From a checkpoint of a small transformer trained on Wikipedia.
Size: 12 layers, width 192, MLP 512 SwiGLU, vocabulary 8192, 8.46M parameters.
Architecture: no biases in attention or MLP, normalized queries and keys.
Training: a variant of Muon for these matrices, 493M tokens.
MLP neurons of a small language model. Each row is named by its layer, matrix (gate and up: input weights) and neuron, and shows model dimensions 0-191. Each number is 128 + 24 x the weight over its row's rms, rounded and kept within 0 to 255. Numbers have three digits each. A neuron's up and down rows have the sign that makes its largest values positive.
After each neuron's rows, "fires on" lists the tokens most often at its 100 highest values on Wikipedia text that the model never trained on.

L9.gate502:115167147109162172125111119128169116125142111155126155099146124126084135112096119148142146138164155151112128079150125170154105131135080128146143091154086160146129130133166171156092101120154135154134145164141125125134119157146121138072138119137095107124174128154128165129133114140110110117166149147112152118095119094133092110123167128163107178126112124129154144157113153108095133132108130124091110093138137135113124097105145131092134146090156112126134103129105130128126121091106130113076165148183135164153136169105171120129161147089156154172133147133103145148081117150113084149
L9.up502:156093084158150186155159134103165114063098108118091076118114124114121146144118103144145160076164162155148094136151125130101178124150150112139115118135133137153136102152156124155151146122142124118166095125150136164145160141094113100134126108113156115100143144142118112145149142135110090115089119139119125163150148135110111156112089121150165123130133134118115128145124110148162127155134126118135188150151118154088120141106156094141153116090137154170122115099120140155121115101109117141166162113126131122129074135110134106138070118098122136149143147138085096127152153139189170134
fires on: "'"

L4.gate201:125123166107129117109112138142139081100127060124138141156138110081145137126097076156141166154166142129099169152119123093111138144104141136103132105129155139138118166110075140131145153136162094166141110127095105103147120135118128155129128127127124136130112140075140135097104154086131116096138138057109102112145149131124152156119066150132168137165144127111141110099115099157148153149097100146114120155128099198137144155115109159171141167146124133111122116145112128110140107165105140128108143113129126098152162130159122137083100142155102134125125148089136128123107074080128139137
L4.up201:118170129106113135150178115124139090127112122116118106146150125130134136089147154146149200133118128106141144135163117123111159206087103116126110110093116111146118117141113129118163189128164120134111145091165123115151116135107163146117119120135071148115166103105127132162125124143121156117152142128109093151112134160112129182089114151129160100114104111127104163137162133130103121077137109120147084136131130175095169150120144143108108179159139141123113131136168152110083139185106135096130109096140154125164165132132154171144106126136134117101151138133149116141105115154148160143
fires on: "S", " Country", " Some", "0", " dec"

L9.gate282:153111133106109109105096091135155116130116119131133081142171150134108122154144131114097134117115106129136132161182142151106121166146118087120115172172130130118140138116145158090092114084192124133140085086154146125145166167133117119109129133124144160141131149153110153118147070146128113097153130139106123112113133172122121113195121120115094095134134164153095110093168164126178109100148123082094148100132129106119117124094115090147123137165172136156125112110146134185119111141139136108101146105097120152093114151179119131096145131109114148154117125142100125169136155129124144141
L9.up282:124117221114125128124117156122161127083151118144147122172116132156101117107169130118167112145163101165129128121100115124148135132094140117154119111138144113148154111132132185095115138115152146112114132136144201128094123140141121132108114150107135147110140101114150141059129131153130122134129139102151140075143150148125128131141143108134128157133141122096124127078129127140146073140162148158132115103147147131119098168111111134151130126126137087164094192117136146116078112118149109186158163129157120168121129162142124148149121115144176116143152090092119095093124106136155102146
fires on: ",", "-", " of", "fect", "ner"

L9.gate358:118121100156104071111090141132124174126100120110118146113102129146118119104138143127069141177083145139146092167165165158123104164127093146128110139126136126115120129096124116078064132118112094143147162132137113118135132115138159125128088142194119139123127137102129124126173066123114135116149116129139069123149153065121111124105143127129099106141123126140129130117151120112128167066136120143160128128117139119088146171118095112149141148115114143116126172129106118161094130107144122152150113178152084119144140112148110132137115147103126115070092139157101152118152129104147153106
L9.up358:135125143108169093110159140167162137079124137168115123136091114134150146147122131115137147127131125105119161115126114121160183114155108106174114130137113132149144160151133144130151118126145107163090138115128174094165151104163125175151142152115129129130114131157146158119110100146157163147102102131101132101167106162135143116128130128138202111116159143132129132102138109101123109129111146144103169118104112163131158154175120177146150086102079083146103130126150158163129112114150150121156102118152129137136151161099146121176150149123135139115172117155174108135171088109094122164
fires on: " the", ",", " and", " of", "s", "is"

L2.gate288:107116104133135137115120131141148081132101089122117171135153144104087122128103115110140175156158154118105100169109140147073118130166121115092135144126131103081112139109094122083108148152130088109156135121139141122103142139130130149095137139128103111149143135113166151135119095085174126156154174112159109076144145143131126135086126153150148164168122124072140130161072189119143119159107122123133145155150134150134151101131109113134126090100150137114129130145084127113104104092112133164129130118140150135148107131074193127145149139126080137130107123109111136085122102134108087108
L2.up288:127176108138141125144128129121136094156125135147079091118132092111135127091101150125139185121133098164147126162141132104123126112126156085111125145115089100100162121158121148143137123120149133106147101101154085143130146125126134171127138153156115111160149128125153158130139104122123144115131156154134108097111157131078089144062163129072111122179122129091116143131088151079128108176086139135165122151161129134088106179145134100157119130093144158124112112112110090090134130116110094133132126121131152095099163131116143096102160133147119142178113158091130129137131116149140078155
fires on: " re", "De", " High", " dis", "Ne", " E"

L4.gate39:144092090121155125073109092150151138148079178123136116096090123157148125114154128124128111090154102108068131139086130114110140124061130108135139116145087122112132104136090110111121123091124139116092132102118106125174099121088138154117119115151135138118124150134182121148124107123136116130123153115130144137140113127150120069142111140092085105149118141094111097133121105113105081097127118110133138128127146132131091088131160108218083166150170153130112140162112122121139164112124141129130161116173169134130119087138137102105093124124155128109133114123124144118172137137119104100
L4.up39:101126112110147100145104162115145110132085138166113092129104160111151163136151127129120135157107125129100103105101117091095157117102114134133143138155079159121137105127091083116123101096119120127123129102129129120151121136098141125139104127151106130080170124160136142124114134146147122145147151095121132166116098106152111065144123173106109148081157116129142149127133093141099060138080089125106136141107182135127105115120145123150137157123155122123117132159134140104153146131103133119108173134159136143139147087152158135122135168155158114136096166101143065104156108067183125101
fires on: "–", " On", " Q", " on", " W", ":"

L4.gate388:126139137130145124119155128147152122154167120153109124180136137102103109135120140143137104126134087093164124114128114100143149183190145085121145108146160141108125158109091116127089115162203091108180114087107144132119120112090108133125104102148120118156125077101141125127198124143134104105131126128157084119167132123111156112151152108095145101125108149147111137149123163142172086149160172137103107078126085099134160096112142146146181123143142117140141134106135100136138105100099099123128145114107133140136128158129135117092120150096154118139132123149154160152168106117134127139
L4.up388:144159125148124106137163101137090143086134118132112127148127145125148109123143136116114049133141173136132126125126103099142146151094151114089196130096167135157115132130085111091092160137169109132160160090145170127124141117117111151141107152113131110115177161097156103132142087133150131105119087152141129143129127142142108160103140101094145129101108133198119136135084107135146114147122156145077145140106126074132153085169129164150173132099131129117110150132128106103108103134112133103130124118115139096150117140160159169076119145149114101127159140146147161136136096132101138122
fires on: " F", " Jo", " Ya", " Be", " Pu"

L6.gate159:124150081115142135123137116134135114090152086150094142120150159150142141141130116151123120165122149089108133128095156165137134137143114138133142160131116114100111087084160110117114169164141092111116154118108129121133121115114152136089167135124090062114094134119137117096091096132118123183128134137166129112135151107134108153100166104119164133133086096074159126154136159142102143149166113116111115158148132101121101105116156153158130147134127100165152146090088119164172112153106149169151121179094192154132130138155123103130123156142139138159119130149147130106103113080146098118
L6.up159:102130107133128134128129101114121141104118128177107089099143129167149167157131154144142114133135124126070157105096146108137117143116174158146119151133093111112118101137084124134135130119132116130184117113105135089139113135115137138132148140123123081142136116136118132122124134133108136150141164137113105128190168122152107153106136058145164087152116117103161166129143152160128151115061151102143110120142127099120190093112135133173121139106185114128159133101086094150159111130161135139143121135145137105119124103155139142118120125146122128093100184082116141123088135133185128079
fires on: "\n ", " /", " '", " Cor", " “", ":"

L9.gate442:130148101130174102141137129143129108168144133172131096134136117092144161123130102139157131138107123073113165089085124131085117101097155120101119150148125150134122091139143157125109170115122134124144133068125128127159157131133100155125132123157127147086133202087133143124125147117096151179110128083109115123127131149129134141089128150175095128100122162107129145114093094133121154118132158101147160152112089146144111153167128125137119127187166142100132127121128148097138127116149140157147158105114070131114145124164130139132106131121102107170113101097128128081191097147121097132
L9.up442:171131113163166125116110095114115123116175166128123159133121119102109159094109127119131133144146142130114152139170134084105148138147142142116120146080152137134111148081109104106116117130141108170121147122144085141091155116139147135142120142089124122110143160164143074158136127055057141119097124134159129143094114148137135098135082111109131152121139142165148146123139084121149097102107088130150123150123132150144125156149132150087117118109137154146137125177118110178154137131098122116115128118097102150119117074120098158166121103104135139121123186167105171144104131170122161139
fires on: " was", " and", " being", " |", " is", " to"

L6.gate54:109125119141135109093145107121119135135110118136093172102119113109117117125161134171136097153142074130151122150120104132116109139122126141116099100109112108155132140112109143111151164091116132112146144152130157182125106096093143091113160153103133102091155125131142165145121115131047190104115143138104137139173117119150085176116119115071133146128125064145104114136129133111107186130122125170172144128117107153126117099114115124140066114117113126144144155081089109108121072114104135144133150112142098154099148121151152106137126114131088110112115150164133116121103138164130151103
L6.up54:160156132120140130142060162141173185135135095124146111121122149114117148126146140135127160129108179123110143105200167139132130133151137139135115143100127153116119114139161138097139106155129095120147085114140136131100087130111141144178136115121104111095090117124148095139094102120151164120131113113137092126135155133179102174124099123130141167090091146108088122114123114126209118125118141162123163141114140079118146146163153117143146120120101143134120062097136141133172120094113099136130128132133159122137134124112097120131123100122124136115099166118133114113105119060160121151
fires on: "°", " man", " ve", " dis", "′", " S"

L2.gate172:124120107085129132101128094125139111132163151088175126151133138154100096087128101150119097153142110103168087131127143127154099122132137102137128135142113149108149085069139161143122112125071129132097133147130137139124173138130103132088133121130111136128103127141105122171123140161146108152117142090130151114144089137130138142179159108104100151121163103113103092160174135166107073089131145161104123126139165116137113117148173093097149109168136120167113111092159102165153138100098101111087154132152142134116129140084106115156121093155105137143112161116113169167152111132144114118
L2.up172:101121130137168072134114148180154102153133138115146162136116132129105086132133095146078103163107124126097119109127136102101067151134114146154126123107134114141138117136130108131115101152088142168130093122150159112093104138135147141117154149133125132112154115148083155130157085156138093098115133128114103116130102118121117127129141141109127135140153135171099179149114131131137168157123106090117124151124119123112131097137143152100163128125163108100107067126094148129111150158076124119134165119105141092132118090107105107148144158124148145123070122145177074161117095162080085101
fires on: "lad", " David", " Total", "pp", "sc"

L2.gate15:120144130129108126104146110169134132141090144158131169125111171104134112102100122105111179138142127087087110177152139134093135158114101150089134145131132129138110104127123117091094095130085156114130149079130103107168072114161162148142120142148123160124143185096155131111159127082094077125134120116143127168133115122162145150122151165135149165142095117110117205134167138145116138109160171143123163132150123109103087108123113120138096128127128102101112151153089117115143123137137125165123145153112111120137166106089129164131112167104133156112137146148168121107119132098102117125
L2.up15:120083168131131133141141122135184104196165109124047143164132105135142158127123141095104122115119098139102114100099159108114121105114157150129123144089143172148123087184129137127141123125128138139132140109106141156113142144106129138150111124116158113160142143110143100114121104137131113122121138136155111143123070085114086091165144146136103124171165135096125099114103097118146150168116096104121133146152113126107112134127165141109167138146139152102147116146117132096134143118135122136124083121125120128128120137120094100149072096118104111140152156138114190170116130129195080103
fires on: "–"

L4.gate264:068132106152076099094103111073125115159070169102172153141174165151113111133138121147137089173099122109094115118153112142133161144149139122106152133143145116116146099156136107094127123123131130165093136149121106086138137134111116100096135120120160102126127144128133132112126124127104145116091175114155088176140132093129115110117155154100130124095184094066122161129137126130153127170140123133135121154123114121140149107120143111107156142122118140074107098120116105144135101098153137141131109170148130122132151133100134116115195098109106100141133144163145153141154093136122142173
L4.up264:168122143108127121192130131131162130130163139133117123147145129127136113143112122132131148110126124084145135109114082127144114106127129148120141142135095122079139148164128112094101128132188113139117119108081133134154072150099135101120130156143117083127103163121121140136126180153138107117172144155173065187145071103137128154121080129127136139135147125154103115142173099094163126142111122133084120128139136156159106132133120119126128145123129155105148091100131146140155146131176127135105143143116111102119123126147138155049143110160161127175132134125160163159175118155106120159
fires on: " Hu", " Royal", " local", " Bol", " Po", "–"

L5.gate5:160152134150088150098153133147106120130156115172115097091102088121140128137139101150107139201134165143156132100113114161109141112103121152115145131143169157111143102170130142123098157150132119121134177134149116130158127090157111093126162106110152163111144130159133102165143140133139118115082130147139154144085105123112127144107148143167108148147122097102136127098145159151106136118130132091100110100065151143174158140135161150105114114118113108109141120103114169137145107131103129156091137108130083109120102180146126172140116121131176117104148141155098113110166187153144144138
L5.up5:130123133125147154093104116108102146163103159107089142150142114096126117106097093099105098144115177155128168155134104140105132105100145102160145155081111165144124103136118147097095110139142142081173130136138129146113141136130107127143142131121157059153124134145132134194109152130113124146102099120174088132102096148142112160146120145154139174123149171145138087138148133117098148179174142069127150127176169136139113140112143137129144133106138114139185106154142143144126101127081159125109165155113133142102108105136155160121126141124121168127100166110141087116144131132127117121
fires on: " ="

L9.gate262:152095099132125102119136149156145116133112082089130115112123121103131107143099122139154132134128113082146166133117134092083142102138066143077062138155137127153110156095099116110135123086126104185128132168103143135127121124118143132111108148144093117098116128133142141144125145121133131109142154170198132130152127129159122118115162150090130128116130151142104111105122135121112131162176102139143160151131101130140131123176150133135144154172161138138099161143160193169103097111139131108125122154093137149150086161140144145107121165104118127120071126116123092120176143137140166096
L9.up262:119132104141115117109100135110136114109136091098126158084095132105114085121121077135156115168132134125113126155137112111137115127109146112121132164120164120145118072137130083111152137118100103164128149124089119112141115140158140151148114130089170158149119143140123123159126107140108157124135126128138120132106119135133137137132111145116125186067134142114151067105143114102130117117079131171125136119098107085163150124125189151124148161100115104155116124109112190100117144123133141103162130060125132182142128105091133158179163129138140158161149129125165169158123074151139122118
fires on: " S", " F", " G"